Weights of a small GPT-style language model, trained from scratch on English Wikipedia: width 256, no biases in attention or MLP.
MLP neurons of a small language model. Each row is named by its layer, matrix (gate and up: input weights; down: output weights) and neuron, and shows model dimensions 64-255. Each number is 500 + 25 x the weight over its row's rms, rounded and kept within 0 to 999. Numbers have three digits each. A neuron's up and down rows have the sign that makes its largest values positive.
After each neuron's rows, "fires in" lists the words (lower case) most often at its 100 highest values on Wikipedia text that the model never trained on; "fires before" lists the tokens most often just after its 100 highest values on Wikipedia text that the model never trained on. A number after a token or word is its count.

L3.gate364:540456502488456533506495508514522486506464474497490483514536519457514492460490555508511461492529506518499512439470486511470510491573492505542454496502465469492491482521482523523490503482501493507502497526490496488520474539519478470508474512461501482465531543508543509490511510493530441504478498503507482519486490515473513525506504469562476500487534534499472488544510438507522505498511497513494534504453505489533544462551506516506505514451531518469483518487485496471490542507493518502528486470485480513551506519507544485506464544522514492500472469519512503509469504463481492488
L3.up364:481505493522492512472454472496517514500530508440543511501508540476481498494507509530492493467530476502492478517502545492526502483493511505550484509513508505478503483560507506500566498526489510516527489526542477478501508477473485541485473450527531460510499498518519539482452502503538497477459535536493459484522503513511476538477489490483513486445495508498491482458471491523531455474496494519495519495491477478496465519455530491524536469495499530475516482484505493480520541519474506502512521467533491473512495521479505514501511514449570507523480491519517523492511527496529509470
L3.down364:545499517515520524524526495504468484488522495537411504513481492503507488495488496460512449530482549532484513471492468525459496510546512480492481489495531485511467520465490490514435529507527508503506523511456517481508503520520516458421518491467525512515478488505477502534525501508455477541511447467497531515485497465512524492514535502524524501543508530476510497500513549478498504503483519504539499488489536521490519472557485524486478506506520521519462537525528503519508466490484494521511469510460527504522503493505487494498467539510455487514518463475492516528495465490480488490
fires in: "2008" 24, "1998" 11, "58" 7, "2009" 6, "1988" 5
fires before: " |" 23, "," 15, ":" 13, "\n" 10, "–" 6, ")" 4

L5.gate776:489486524501521484516524514506540521496551458492494550517479518491509510483488504524519445515515473560524511499522535512505487453496465520503490484476539457511458522499513491516490521512537497486581529497499526490510534458508535509528480508526469494497466447515504501497496521512540511518510522502463476526534517466482511485493546525470513518483514521545475494512486511483432471532497506509533530479504471515474544505491535483510498523473501476489506527481466540517486518458476507503527499455475521530451507520521488510479543498536497514506480529530549524535476472556544531468
L5.up776:497479535496450510485477481459467560536485516476494525527531487511509515465499521492522514477513497546511552465488502503520501450552507496452486490508429523526504530506522539488518492527460473545556471490472455498545466495498517458519486499501495456518509511500531539502502483518470492493525528522492480462493497495511478521509501503498573497502507518493491512506510501502500508499522538527509509517480498539500468517480534516496504507499527508452491459450522511526491459507459480487504530521539521548482500533482496483486508482462544492506479531494518489456526455468534453497
L5.down776:477526535517540467520526504497558495491501506543512521498526527459489505507461489509497447499516484493503516482522513529509499477464500530481529478460519519472498508522488489513509510472562513485517548552481520543499532469478494489494520489525504505513453476539470491518545518518536515485485498465455493554496554522510505521488520477528456469502500491514520503491476502523449478515499480517533535461455502501506517522518480494522472499479506439511518508516476496505526517486511489473524502479476515486496493463559527495487526482578514487463499500521502475539500518487541478505
fires in: "s" 24, "0" 10, "800" 4, "600" 4, "400" 4, "00" 4
fires before: "0" 31, "." 23, " |" 8, "%" 6

L5.gate174:494478477505474493465482530511484488526500513474517485486509486509501506494461524470482498470475520529488501497478480506507527492502498499486495493510495516522513465524490556506448501536487518496510522488483481462442474534537521490484507504522509554500472478487510500522468541545467516473527513516486563507484474471522509476523541452469481546439514491521493496492487474533517481528499471486546544507531512483533451486471498458545507494509551463490462473484503474505487447491479500496464499459485476503537499502519508558506506504544485529486493452489509502519464506450466503491
L5.up174:499470502488525505508472509495480502476550474533525504533530488494535488480461523504494518534481492504502501472500537501465499480456495523464496513495472484497464500506545484475513529518461481500499516546521502470559500474500516533496507526480500480506504509467483523497541467497513480519517490510506482496518528477525488499503469496510479473533510528495504490473478491447526521484510517540529525536486520499494480512468479479482466472480518515451536532490519562467477459496479506496521475567509489498483500481536546460545511475438495523515532568487502462494445459512514517512
L5.down174:538515514525502486479478502517527512517460488471487475496480484496441526508511521482474534486527467484492491517459471568514487473492532505477530481487510491512540473476491488516518477495550534472554472481513475531456490522513510502489487520526482522508527477476526514504484537546499541476513517509492525524488483495486487514446525502498539502458490482475481535506483513522490489480503482529514499491476469502490497495492523498496518513536457515514505465489460492528494482517478457492483511501504497520520490516492469527474516502548510474493513470532530558521546501471480511494
fires in: "000" 43, "00" 5, "0" 4, "800" 4
fires before: "0" 53, " |" 8, "9" 5, "7" 5

L3.gate1166:506516495521495523453497521540505496484539512481460482469490507509548508501487534504515543537440498512467492551498534535503495494541557528548475524450469482467500514495476488554520530504512546501496454458489493501534504500465500512507525484462477510507500513485533501477511507560497477463512488460515450523488519499559526492538503545491470514510488503485543517488459473510537501488469526482488508502513529487488476499498523488477519523489543484524539490520487502477496481464472469536490452515515473516502534507520505485531449540487511449523519510505530466483473551486506483513
L3.up1166:502462477536511479505491491523488520543489507538537558513499481513466489460470500498517501487503534488515542458519494507540538491470508470510483488463512532516499526512511494476480537469492497458558512557525527505452464513507520503467498514509475504480512480463482489510520513498507460530479570486478522452525487499459525492512498491503574498541496514539509466467511470503495512463513500527490529472493525550484477450494477528518477508533451535527540530475516535457469476517509529510521530492527521474529506486505482533517470540514494490483544474528487525494535494472517536495
L3.down1166:484504501482473520509485462488513491490553504457507478477501520559497526463487501526491490502481497522504480521493549498503506492518514548507510479501481481487481497527476511521512440518524512511497499426500515489467514512462532500537506481455431471498493456503503494522519499547484506497495471501534510513482500483509543521538471541525469447496471518470517473488467522503522532499480562515497528509527498471482524498482503479455483504487496465534521470539463503499503495509521434498523518506475474503518478532522506492484487500531503485490513524469499543534511489477535511477
fires in: "march" 17, "october" 15, "january" 13, "june" 11, "july" 9, "february" 9
fires before: " " 85

L5.gate857:481515484492469500489468528485487515550527513488514552513501520533513520522501421502458479562484502472479465483500518479514532459516527482491489470462491495523462519545470467505489491516474490525506524526536491498484458490500448508486504528496503492508484478508511536505512498504543534526476493486503524532504526455500501550474495501532517527464506538517481527505501491539552520492498492549472540514514465467511474491452514493479490448515480501550522534508504467491503455513513509497497521487540528502519540482455475490503462519470480528503497510478499503509522509489476521508
L5.up857:500511474504515476497520487506489486462533521478482521495521499465530531489471519543477454471500499517445514502476529515544513511471477509459474469480500517481463534480512498526523522508532486444509507449479481479514501502534488488463495541476482517515527511440486521471479503514498458518472519489518477542508545532510525472538513453499518484487525538522512492504476493495468478548515494515495494509507492492519481489497481441539518455571484515486536501494496520493516543486498488528502473498505490483526438485462486516485543498541483477443491514488549496495542498486500480546
L5.down857:519514506487560558507518492530445521465535496499475472506471457491467524483521515500530521502470489505517492519480555548476498489467464513500484469504487480475505530484491521526467474518529540493475548447467515466450523520524507482571462444518506538452513498511511498488537510504532517533514485522539518520503511538456470483535521493469479482469509517512487464487481513521469493535511505529498520504501549549470510528474494454500508502506495506516485499522508513500507493505526467511501525513500486505546476499479495528520549512521507526479517514507497475532500508527485505480
fires in: "rain" 11, "2006" 10, "2004" 8, "2005" 8, "2003" 7, "2007" 6
fires before: "6" 11, "5" 9, "7" 9, "4" 8, "8" 7, "3" 7

L5.gate787:479528509556524477496494451514490530450502508521520477535429492497506512501508498515501451527458447492492462525564456517514484505490498508516480487523517477552512500485541505532499471447551492535514460501517467474496523515462546513502500510535502539459513495512468508509483491489536510488479523499540538489522527490497516495511482458510509459495500471476547523540497525476541531550505495465490501499483544513517475475491545460503524494495500509509515519488517515505525485507518448476505482528526451469491441498507466486501474539478471517514522481507486490482501495467481475540
L5.up787:522510495473492498517546485502490457515525529480488474526493472526483524522498523525554521492559508498479498508510545481516499521481490507477481443499462453525534527459488492514505511509512476467508488479552448509462549544463472485499511482516479480489484521468525447504532531511485507504505514481508499522518493558509500511498477474494494459497486522509537545488450529483462499457483489522480513546488501508524501455525466505510494510495519465480486458510518514493524490515498507504502468525463537482486493506537502513482474495537525448557486526543518482528497475483549485484
L5.down787:508516500502487498465473469488489518509483511517505524488483534506524479463458496437483496490460488482496470481523454497462512482498496506503538523464506528460503523534507510544463491479508488502507528519488505520510456492465508549473519518518509504514527444524508538502483492503501488510487496512453481486500540460500499497517530529498496517482506500489527458495538440485512505530517493461504470498506510496495411514505490495473470474471497509505502538475507493477535503502496447494494523500491473512501527529495504486521518483449502550460529458509498533483525512482475502493
fires in: "0" 49, "2" 29, "1" 5
fires before: " |" 88

L10.gate463:501527489527503512477502508542509528495518495536484485494529503513513509459513471470505482494504492486495480513494467566491493509475511510482501511479473477506482448465526503496491548496557501540529490481502501512481505513446491518433463489508467507501510496492460475504508519512520531488555497545479518493478471457506509519533514492452498460482519496471509477480513515506482492546525484512477487488467490518479484485481510539522462484496485494460506519478511461523516501540517434451479522504555523478499474494509518556564521507462474482473503435495530527521478499494535453496
L10.up463:520531522542491508522547508485496498511508516452459480505493507458479482499496495489469452500479462512453497473518458466498518489486481514472508542485468495492505511491511544516496512489540491521514472455525491464499488489503517488513509509511516503467527473515473533516474499517511482539530467560511500514448518465511464500496481490522561518485527517496514536457506499511481467476477492494514518483535517544513521502549470463492494453515462467512514472459520508534509534512478471542555509518520536533506521490500539484509514502514474488524457497533497487507524542523508512501
L10.down463:516502528502504520479508518468490460499497518459527553482525486418493515502508444500470497486478506538472515552500485506503506487470483486484532499487500478459514504487517509516502492476482485446517491445485464493485519458471541498478511477502542485492475500516489504544513542522480474480498526527522588538508488475491500503523527497447506471533467513524528500496522495513559537465490519516501488491512514539503515496515535489520539482499471473454501499484493527553539460471513495561550513504475512500495486476522480505568496504483512478518494474526521513532515486521514494508
fires in: "0" 100
fires before: " |" 93

L3.gate725:532465520539517496490514521522493474511491529565482536492492517518476480499511473477536494520454469478487503508504522521471524490480537482510521496509535516488512458454539500550475482490490524528474526509520472509486503461505495500500499535503544466542503498490525499530538557501514550516452520520515484497529473498535486458504465511488480460508449524494544535530540478509489495507507501512518481499487491495546456498530473544452493469487523493523501499503505462540554523489527505522502475505442517533505517508495523506550496507489492430475503550515461492483496512449483485513
L3.up725:482518469547507512554492494489517484486489504505532472463492502519469469462502516527501517517518506506515478519524512511477526515487534467539530495494473490516502517494499463483535507490497495450479494524501492515533460516496484512456501488501488490548539527499534480507532461514453475492529492482485496492516503529511486452473479515521517480481449518500495512514506463474485503493549501515470473509540508480486509501532526518519482464465519490499536472493469484470477534532481528535469572489518475466519474524467476494508461565492496494531535484505502513475467526522523493471
L3.down725:559458523505536518467479512513517550499519478507470553532497537493529506520523491504495480501484472496494537527526505502520500499487475503456531481525505515522499497498506550516483478499528501550505488471511494493492489458496528487531461504531546473466474480483505515471491497469511550504510546544497500474477494480515478535513493513465451504524542476495514474487502500509501503517435492474559545496474500501505476499451456501446494515534495472495487470497514501544508485483524516500477475484462499520474526509514528490495550488509475521465464539448476537513537473464472493510
fires in: "october" 28, "december" 27, "and" 13, "january" 8, "engineering" 6, "november" 5
fires before: " " 58, "." 5, "," 5

L7.gate673:515527495482518515471524538502461445502527520523484524478479482532498501462494469494509520470508460507516504485540513511528423491527513506514503534476521485528471497508511500488505470474484518474482493555521477520513489537508508523505473484492453502537489453545471518476446445514465500495481569491521463465489488473529517543478513487497469497516446503493519499466458504502518466495524469500493533551475488498467548525515525518524540542474523512535479499498499494505443520483499507494522500485461486540521499522514443536510524528535497467505479474492524512467526535484524478525
L7.up673:463485537452514471503495481524529519538478510506486496498500511500459545477484515543511492477498547476466498519518533529509489523535510483511503509481522477477497445517494514521506494478466455465523496523512474499506547523516520468549545515477491478465534506538550520536484571490493451492499512520503478537472469514507438489519515485526530517471541473537563537460485470474511491471510518497483503540495509513485518480509476539480513448498523508473501476499497513499521531514508511544535457499493545495517498494490520506508472486526459466521518494513475532488451534500496510520
L7.down673:511522461464517509510505560495450489518541441525479477490516522520511518463516498502500491512500493519493510512482494523457481483468520464500510475552517472493508504508441517486517509499495513515477503539493490522462533505464541532439538531494477499483504501525492480528529461491497484474486498490500550495490444490492523520537499510534483542485471557509473500475509514494532490462545477554473511527533504539519525508497523516458515510484521464497514516460512531485459505482447464519505513461503505475470480537470483524497510541462519489542529463493519521486476491496535546486
fires in: "2022" 20, "2024" 19, "2023" 18, "2025" 10, "2021" 6
fires before: "2" 20, "4" 19, "3" 18, "5" 11, "1" 6, "0" 6

L3.gate57:519502512535504473493523476516498498459517536547519481509537492479494513506546541504521487525488493493521513535463537499515502517504480484510495512509527506513512481522516467530499518480477503502476485541490470516483517491504506483488535512477513528532487488542520495522498485475466493541511480513523516507512546483485461470503532457560489524514522532523482497539508498467477477530564514517476456441446483503527493541501506428518505495474534509448483536495571518494526531507471492513484505471477460472555493503501504514470530497523502501458480509522508573517496514480459524481
L3.up57:513516499546477500515488506526508497504512480517477504497480516494528497492485478528451483451485501484519474534477464456487475541486493520476536503519464529510488511489524511521503512499521484522495474494492484506519538474508485471527499526481446496509493488531504533488510525518542483473518497559527489531507515508485455522509538474510521523490455516491516473480514483508464545476514460515523523497456480514518477458458498472473533514486498516480537550566504492461475488532483464489454482472479498493524539492482511512495531473510523466455492485511479505476509547509488451527
L3.down57:501475476483501451491529481481518517476498524482502483493510480496430487529527535469549483570535540515485528494487521536478515469536509484505505496499530491496536499494506486549514485512512523470488520543475495483491483516465486521493499502526538542521488538497528470482487471513436527544479496460465481483524492498505513487491524496512478479489516497501487488547470488498524472501476534479466483483502502499500543557558505480541504492508520479497477452439514509515511501475533528520541477513533488483486450506533500478491470506492459534552515523521526524502472462469463531495
fires in: "2004" 15, "2014" 13, "7" 9, "1984" 8, "2024" 6, "1994" 5
fires before: " |" 22, ":" 13, "–" 10, ")" 9, "2" 4, "0" 4

L10.gate267:532535491478556485515508480494541486521512507492476526509491476506485541472544506494520495467511525550513483522501489522496475476506474517522522510462466474518521482461489493504467520565506510535574475532471545484472505531478537533540495503489467469555473481492508499482540504542507455487530492463481490497478509494509502480543481497493555495508495474534468495511508534496468517505519507513528547517493507491533514487450498549446479474527490502491516470494474505502483495498466481488538499509502524495509484465520477512509506500491491489506501466485480542489519509462496476443
L10.up267:534533494451532526477503497479467487467488499502506516536504512455535519501536493498501448519518479501505499469466498497490458495499505504487473476491488515505502443472469481514470542477477471536491532470455499516466516514479511557461492517486503480493519493492500439535533494511492485533493479479479473450486474544488522495520545479505515471526512446455484516515525525498449500505510490474473509523509472520491571493511462493493517499471526545501521483482516451497549540469542518531493474510497520515478514506466470512500487520466503479463498509471498501522447521524540511521
L10.down267:475532477468465529510475536471512483534518532500522492503495485505503485480505467500502480481511489447469479497471489493477509502560476441487476538518505459489509521507487507538479537472488510539508491475526508528518542520504524491536478529496522509490538467489460478521475513509466529501462477438465512472459452525509498490522516492520507458501504474500484483530509489474467488498515533506473482509521508487491495475517493499522487517534473446511519476519509486501495472525486523485503490512432514528525483491528450540498512484483527488487491510459519537495508497474516523522
fires in: "january" 15, "august" 9, "september" 9, "december" 9, "july" 8, "october" 8
fires before: " " 74, "," 5

L3.gate761:524476472502449472475527508506471504474528540471508515506492437494491460512482496453523514495535543497477491523519508534487528531531504452516481526500491479516480465532494538504491474521559465458444471477509494541468480492512473508489460494482517537476506465533531540498521548480491515507476483501483458534489503513492447523495483482520494502509484472524495471480478482476485456484463531476519486467527536502490499507483458469506545477500506490517473472522540456514501503540530525549487526504497498536472494530512479489512482534539529506449475469512455465505515532466468496501
L3.up761:464465483472474508493503519472504459483488467480509478523482489466476559532542531491510525530510473519541469465524500504487478474483466545475490516496465538516505472471492485490488501476510536486497524482500546520501471545493497521452461456532513498515499499466471464515482458516498516483517517508540518499494510507497483515522482482547517498456485478495497498445480525468469460482478490486485493473487492527471488471487473482519461455481470525496529502467508507483543507567479522533511516468524514502500469488501491520522513505492497542495430467501504486477463471458531514516
L3.down761:533503474547476511520543486502483520490513540500505525494506491532559440458496478495476477502496518492433529506508545502523537527511520488540501490472509497513517492533525501518557492547508490501513463475520498496525520511486497476536519514473494499501524494525555503477550536503487499538480467523488487494491529492516501494486487493492492530561508522519526495548501455528520497493513516528495503510530505491524519520514511501478521524480528505519470463534505481510493536439510508535510507513459477492507509503500475480475506501521503468418541528515484489541528524523437489439
fires in: "march" 28, "december" 20, "its" 10, "january" 6, "lisburne" 5, "education" 4
fires before: " " 52, "e" 5, "," 4

L5.gate1005:538538492459505462471491485457513510500473487521485490546474471528496475421468486488483547489521499527526505539512475479546470463529505478507509461445494493470518550475501512524471495523473508491474455493504492518496446478471467482466499518498476511510529497537472493479471508489478489507476473450469518479487518489539521500507516487451505491474545551477507517477507544520525496473534504524513478516433472475493519477522534478505493501504519479494475507495529482501526477465454505487480557508538458503499467498498479514484496507514509509534471496501504506478502526506518480498
L5.up1005:493506509485529510475508471454485489479514520478499476491473473505472530474485485424508485517521518492503509511525480520460470477523479478488506495498521529476469547474545515475509491448484478505504446480485470509501487491432492486515479523546505495550544517507506463503452493501513518521496533447481531512486520521501500452481478479475482495476520495515499499511478472493495477520501477477500464535472491543556470443537497512552524530499463469506497523463500513504460506479476465476515549501503470503513435472492453463493551511490528488525492499513511525490457511514489492497
L5.down1005:492508501499534510529492505528465498508470511584493534482485557456499542511542494509478526500490500478467479457461511521478540516505526532510493504528507511514504476521481497484525520477516470499569503500489483472492534530508518560499497487455521539476454474470559550510508515531490507497513529544480459521562538503553499536509516481536455453471488450509490486481487487518520476524510524490462501483530522479505483544495496500461507508482460485498476524492500523539456516512495498513525488499484491506462501468506493514473506508549494503502491504528537488478471477512527517477
fires in: "0" 76, "2008" 4, "1" 4
fires before: " |" 74, ";" 4, "8" 4

L3.gate498:506508487539501507512464501482506531489494481514492518485489490542482527525492464505519513468494488519503508517553478561479513513473513528513491461472508425465543557495514489481472480542535490489520506487521515497458482519468487546484509518503505466545492480484477480488470533462513507535497530486479541531506489503489496516490479474454530498477512464486532524501531501511514511516492462515502532494502480477474471477500466506522518450505495478505531497536505473450498504492517480468515544484483452532474471497482515507514511524520483466504491498495527489506508479530497453569
L3.up498:525565499521511489533505521479485514494455534501466503469522520490472480476512554470480520523519505537507529473525487518494462507475485491500440522531508442489543499453503457484463480471544465493473509537476515458481500514464500538515527494512560494512542483521510510496471489478541513468461553505485510482478533511556521445503498492488510511501516504469562545469514534516487506510482527516487482506491482473483467472504496481489477485478531479530501505515535507503482522481518443488502523464500456487474495522461518453458498501508533510504448532489491506487538502467527449514
L3.down498:549501504545505495518519517513529488474505531466494537482499493418499525491531541455478494500491473527509503523463478461484462529502490439491503526481562574546497489491489531534535525503525466488491496530522477506488503499484511510508485477477529508503528536535511509484506487514519526496495536539510462470499517465523543472523529526480526494510500465520481474482510479517527492542549499464487496462519517488529495518465515461477498511461529485509535478464540518542517507471492514536471514535491454490474526505465510471520526494505507544505487507474487467491532522494502513435
fires in: "0" 94
fires before: " |" 75, "–" 6, "-" 4, ")" 4

L5.gate1270:486507466486506468484496529487513462532555490501486494544509457533475540447537501525520510522508521499529528465514522469518534548526492483465505512482500488501473486504512489485542465459522456476549479506503538459512543505496450527454503495485507525513503495504490537473480468498474489486524494534487511507522497469512507461503504528511513508506518493541471517437514523526526490540467488474483470519511519489474447478467522510533516477560468494500472495477453490530502475492480501485496496483495480532498472513530510518459473541482476450521530488495516475488454532498460503536
L5.up1270:505522491528572546550507530489519473464486498517490515458515540503535485535484510472470513520459492504500452502461493487494460513509493469494518509483554542519526472493489529453464464543482456510498484495477481480487504516493479463495500500474470479522480474457548495479524546496494460503486524503521446518510523513471490505505499496521489499492504479488469511485554532525480472514510537523494447488517465512531523514505516475479509514482575538486482513449485482500530494485501505496502474515504487466543497505526467445459514497524487498509489455479481534471523508481501473519
L5.down1270:436474492520517444510487485499502491538523516471533489487479490505516481473541514504519510473498512499513491503527515553490520464513536498474487513516467519454456497514482537505510502458545487489523486465544531473481486509505510532508524511542496509527464470473494501521471473474475507452498485505496478496489567509495541496492471461452467498483503491481498512515485477486545537487496528507526529477471515482483528464544499474504479523516494465508500499532474516483511504498518527503520507513522478511532512493509538498461533545454523511531475514537524530516456476502470482472
fires in: "2008" 14, "2006" 12, "2009" 11, "while" 8, "2005" 7
fires before: "8" 14, "6" 12, "9" 11, "5" 8, "7" 6, "2" 6

L7.gate235:519485526529467516556535525488511452475491486536506486508488478462474457482513443484461521508500487468534503471486466494537495521513523482461456475463515484525504489485501530474491485494485484546479493471538502493456476489474497473513482471515480494506476494506484487503475454511507519479475513490497518512516478508468483502549480534518540490503513481499490534506482521497517546506497504517494526524506486474519475504479553531495535525468513509493518518518526460461516487466457519453486490450536459522526517512488467484450502518516499492483516501473526526517548511514467448563
L7.up235:537501550507479489493457463521533500509514482480492474462508486523521468526521502488495490523471473504531553543557500525489508491521560437471519511499508497524507517554492467497466470493548483512466543493496479494511531496502488489515472521546476538530523487444535485447541518485515515527505521464496469502483553479512498516518497462525517484491478482497533535538515496505484499485495510515509519508494481471533472501491528546485506492498481536543518487475504455507499512483504502506469487491488469499511475528523576499481497497517512533462466501497505476487517520546515462499
L7.down235:503501506493462515473517515514526455507478493466453504496492530489471511487442484490526510518442542529497520500513518473478448497472518495499425433476531498486483506476454512511509509487544499527499467482490504546463515512510517481515546538512537543510446495511497499522484496503525500494496465530517466507543535532501513520528516497485507527515503534561461510470474493487467507509471493508495530511495490484571503500532475490475524487494495490516490479517469529544526477489429538476484509531501492495533491487457451492511451510516482515517532483531463484463498498476489502487
fires in: "2023" 11, "2021" 10, "2022" 10, "2024" 9, "2004" 7, "2025" 6
fires before: "0" 62, "2" 29, "1" 6

L17.gate255:531525515526470511501525508519459518519490464556507491493498470490493508499499537533485476484515519510511553511488457492498510492523537483526479524511471487484459518490523500496470528505561503504546557490485502483526512484505512542482507495522475495510506494509522498509521554504469474542478538526426485531502492496500441528469491509507485513519482513480475474498504536504464521539496472483533490486500524479487479493534544534499471512526477486521547509503452500511546489519522501490503476474509505494545495493475463481549503505491492509494506458461447505513452488531497484490
L17.up255:510480566525550499479508520495443531509515498483535518441517489489523460487498514480473455498524515560523480510500447538506469507500497492537521515546469505519500488525482455499500472462485503519509483518496523500496500493496471538520435523522504489500540502473483500508480480461550538491512544488528530526474513504503480548510503512507548513502520487489528521504473490467492469479515513492509487524519515535480503533495467501509493511502538487505495527485536522525499481530509498512533511529491524488463508537534503448494480456516497506489484461489510518551517469472540464541
L17.down255:522475478479501492507497503455485487503507454488467467513487454508538528504515496488495574494516512471575531551524491510505521533505424477486495496516451509474504484556527486512460499530489470492498486512501477489482466515565481480501495528464470508507511503498506504486534513466486492497545512510463514513503487510515521518502526470517471484498491480517519481503516543484516502531510450479486501494540498517506483493519518495496518488501485509489502502466447474520515484513495519496466521492501505485509510494525519565528536564479489516485489517512531494535467501504489525531
fires in: "2" 20, "4" 18, "3" 17, "released" 5
fires before: ":" 77, "0" 5, "s" 4

L3.gate799:497525537465513499474481521490516501465524506494515472543532501515511489472468471531509519532519509518521476510471467481513463487509557476539522499499503493518458460529466525495519532515529524515514442475487476489549532468493494512505494507512483488471500452526479527484482549500518474490495498477525452485530545462516527492500463459553504523491493489468484510513496479498514485483553504548495534512467506487485498488479553503472508449487546487511540485513494516467535481524469526473524553505468476493487487506482536481566500511497519443488521525524503491463504479524528540515
L3.up799:498491495547459442485478505547530489496448482538490514488510532500480474482535523518518511492499492513468522496502519490471502493513483513506512493500519515451535512489464493491433527521435547464497521513493495483493530513556469488530498512475480517436492523521517485474508516509485458505513532507507461476479494510503516523499519467490490536481517468505542481473471518462490512476475533548502477478489471482478461494519522533500523472470506537446496533544533490482482505522484544479526505496450534504490468481486518526505498505518479516481457475487540492454505487480491504505
L3.down799:531451497478503541524481487491490496548515459506463472484536487479454535507502467477474452489538504485498487442490496502482565513478463491492529475471480482502447512467535519518488508498479505528512553504482471537473497498480558477481498481527497524526515502468452468483493497531463485555522497552528520527477466502441471530484503515451507519507530515514503502481539486524503527547522532489485488500525528511482541500479523466450534478500479474511488462510506515462522502523543517535494479518513493495474505469505503499521500516443462539540486486493500545502507547487472477533
fires in: "2014" 15, "2016" 11, "2018" 10, "2015" 10, "2019" 10, "2011" 8
fires before: "4" 15, "6" 11, "8" 10, "5" 10, "0" 10, "9" 10

L17.gate597:527504504503532552519489546524462543513567502516492515455490488492519509494483496520550498494509493540553460515483482505498508502457481528499499504507557530489543532480546504517483493497515485497494483513509517500469502484458447538449458529482466499496514496518482495495537507533498509508483509536495496498516497543491508491542522479487531506531489495483483537477470458499473514536446511498553529494515530487526501496484469518470495462520486488513523486489522532514547527478507512514451549462562521487524520506473540489482493508519432451470467474510513498521544497533498464530
L17.up597:547514452520463490466533475536517517504534467505483473479484519517503544470499476522541491529522481482463510449515492542481502531464449489513484522509517480533505507480486540493521516481479494481498477506425495463496487501509494532484522511448497480551491476478474530522489534503491499549470515515460539465489524474517504481513498492475549508514500519522499538446517510505505491481512502526533472485517503491531527492526494536478500450481480478512493478495477502488484524470531530505513493471507465468456532473470509457502461484530514521530489539520474500512474497439516498475
L17.down597:497518480532498529499520467494495519538455520475501498534492476465518507499505508487538516539460464518498489481519491481495545519519492515517501502507510536488521484506486490548468466467404507494481461474483474510528496514505454479505497526553528567499473543514484519526521478434472499494511516513522515497525480484509494438496458484498470456497525496510481446529502516483535465547523485512516510470469498513495456497501554513507514498494522515463517510527515444458512504477479432469478463521476493516508450470567499483516514493506525513521538505514510529465439498513511525495
fires in: "university" 42, "college" 9, "institute" 4, "physicians" 4, "degree" 4
fires before: " of" 19, "." 13, " in" 12, "," 12, " and" 8, " College" 4

L10.gate189:541514547509497504537528490518478532587481510483486513491528476504546492463526453485519481493493506517516530487545491504489463472480491462494502495494464451471502526469488480526462528466512459509492516478479466527486500501495499525465496511488482493500501491524465513472470451503499488513533474501489491533489445488494484438503476506474525570531496506479523469472533520481500507471518471506493548518474504511461464503483456526526489478481483492500467500546468491479515442491530541469509517506548497479525530523514494525510502512460535511537500494478523475542491447509514505496
L10.up189:501507474505497493466475525503500518470473486512482517481476481476465502501476479496453496539516490515519453459549483504513486545504538511498544525481494478503493522533529483510469492500498528532531499494555488544478508520486476500518469505520511456488537499502537496462478506516488528530508534505545542479483530463490539503511520540509463480504478496527479516491504486533470527496517490527510469520473516514475478525512464496451469469489547513480484514505526528487490522501499457506523519492485484510489534481465509526554524491525483540486493500456523516455513496509496499517
L10.down189:489499491482523518507462508497499488549502539459496494490514517465522500499536475558492500475509462502517570478498530513495539482479496497454508512521497493496498455456462542529470514449498439475502450503491484477491471519465485536495496458495509489517515491531498497497467499519523490559534521522510521528505491510508507469500456487481525522552485508503522503501554515499475504493521462527534548494476535497486513502500485492496505512522499504528529495499523497506495477516509484496513525509502503502492518515481530495469508511486511500543529493552582507533513448468517488474
fires in: "2" 48, "1" 15, "3" 12, "0" 9
fires before: ":" 31, "–" 28, " |" 13, "." 8, "0" 5

L3.gate613:514451505488513463540483484470465520497493549521453483517534528496500475479456452509511522517489522542471471474538527442530491491498527522509513481502521471495541532501466455491500538468460470477499502497490528456497450475461480516533518512469517538527488479460469523534523491443505517490499499493532522474485492481483469502524526466524496537487494496518526519544555528528506511459498464489490535532454515487478509495523511495514511516469482512496504481501474469475464465503493475519496470473459511518533461486505522449489490477528502494509490511499496511515480485453476498540
L3.up613:514481499527501487517476499506516512460472468512492474488575470487530502492515506497484500512508498473455530441500531487494511495527498520507531487546502531465502525518493488489495463538492503524453555482453487482476487529519482544509504477470513502519523503477551522520535507491495499513498485492471499506489457500462521461472522488523512526499458546496509490514520507471458474523475486476486499471484498502522477493541481475478481499455494480533485516484525494483471487493474458520477484484511512461493512470548502512528501533526474491435514517540524547509505472496478493514
L3.down613:511490480472525487510492528441535504479510480510511555506441483469517500576526509527513463460497507532503482525543464506493508492514481506508534486499503506521492492495531543515493487517531529492541492553504499533506502525510518468534496496560479492465504517500475490461501466506473500466503515485471536530485527504526486519479458501505486492498539503491500496462467512518487466517507488481509493501516491491485495494469475504488490468485527490490544499496507499480545481516497525472510478525559499509488528498475498521487490510446533512494471490474501497488518567530487522454
fires in: "3" 23, "4" 14, "7" 9, "8" 5, "33" 5, "34" 4
fires before: " |" 29, "–" 12, ")" 7, "3" 6, "4" 6, "6" 5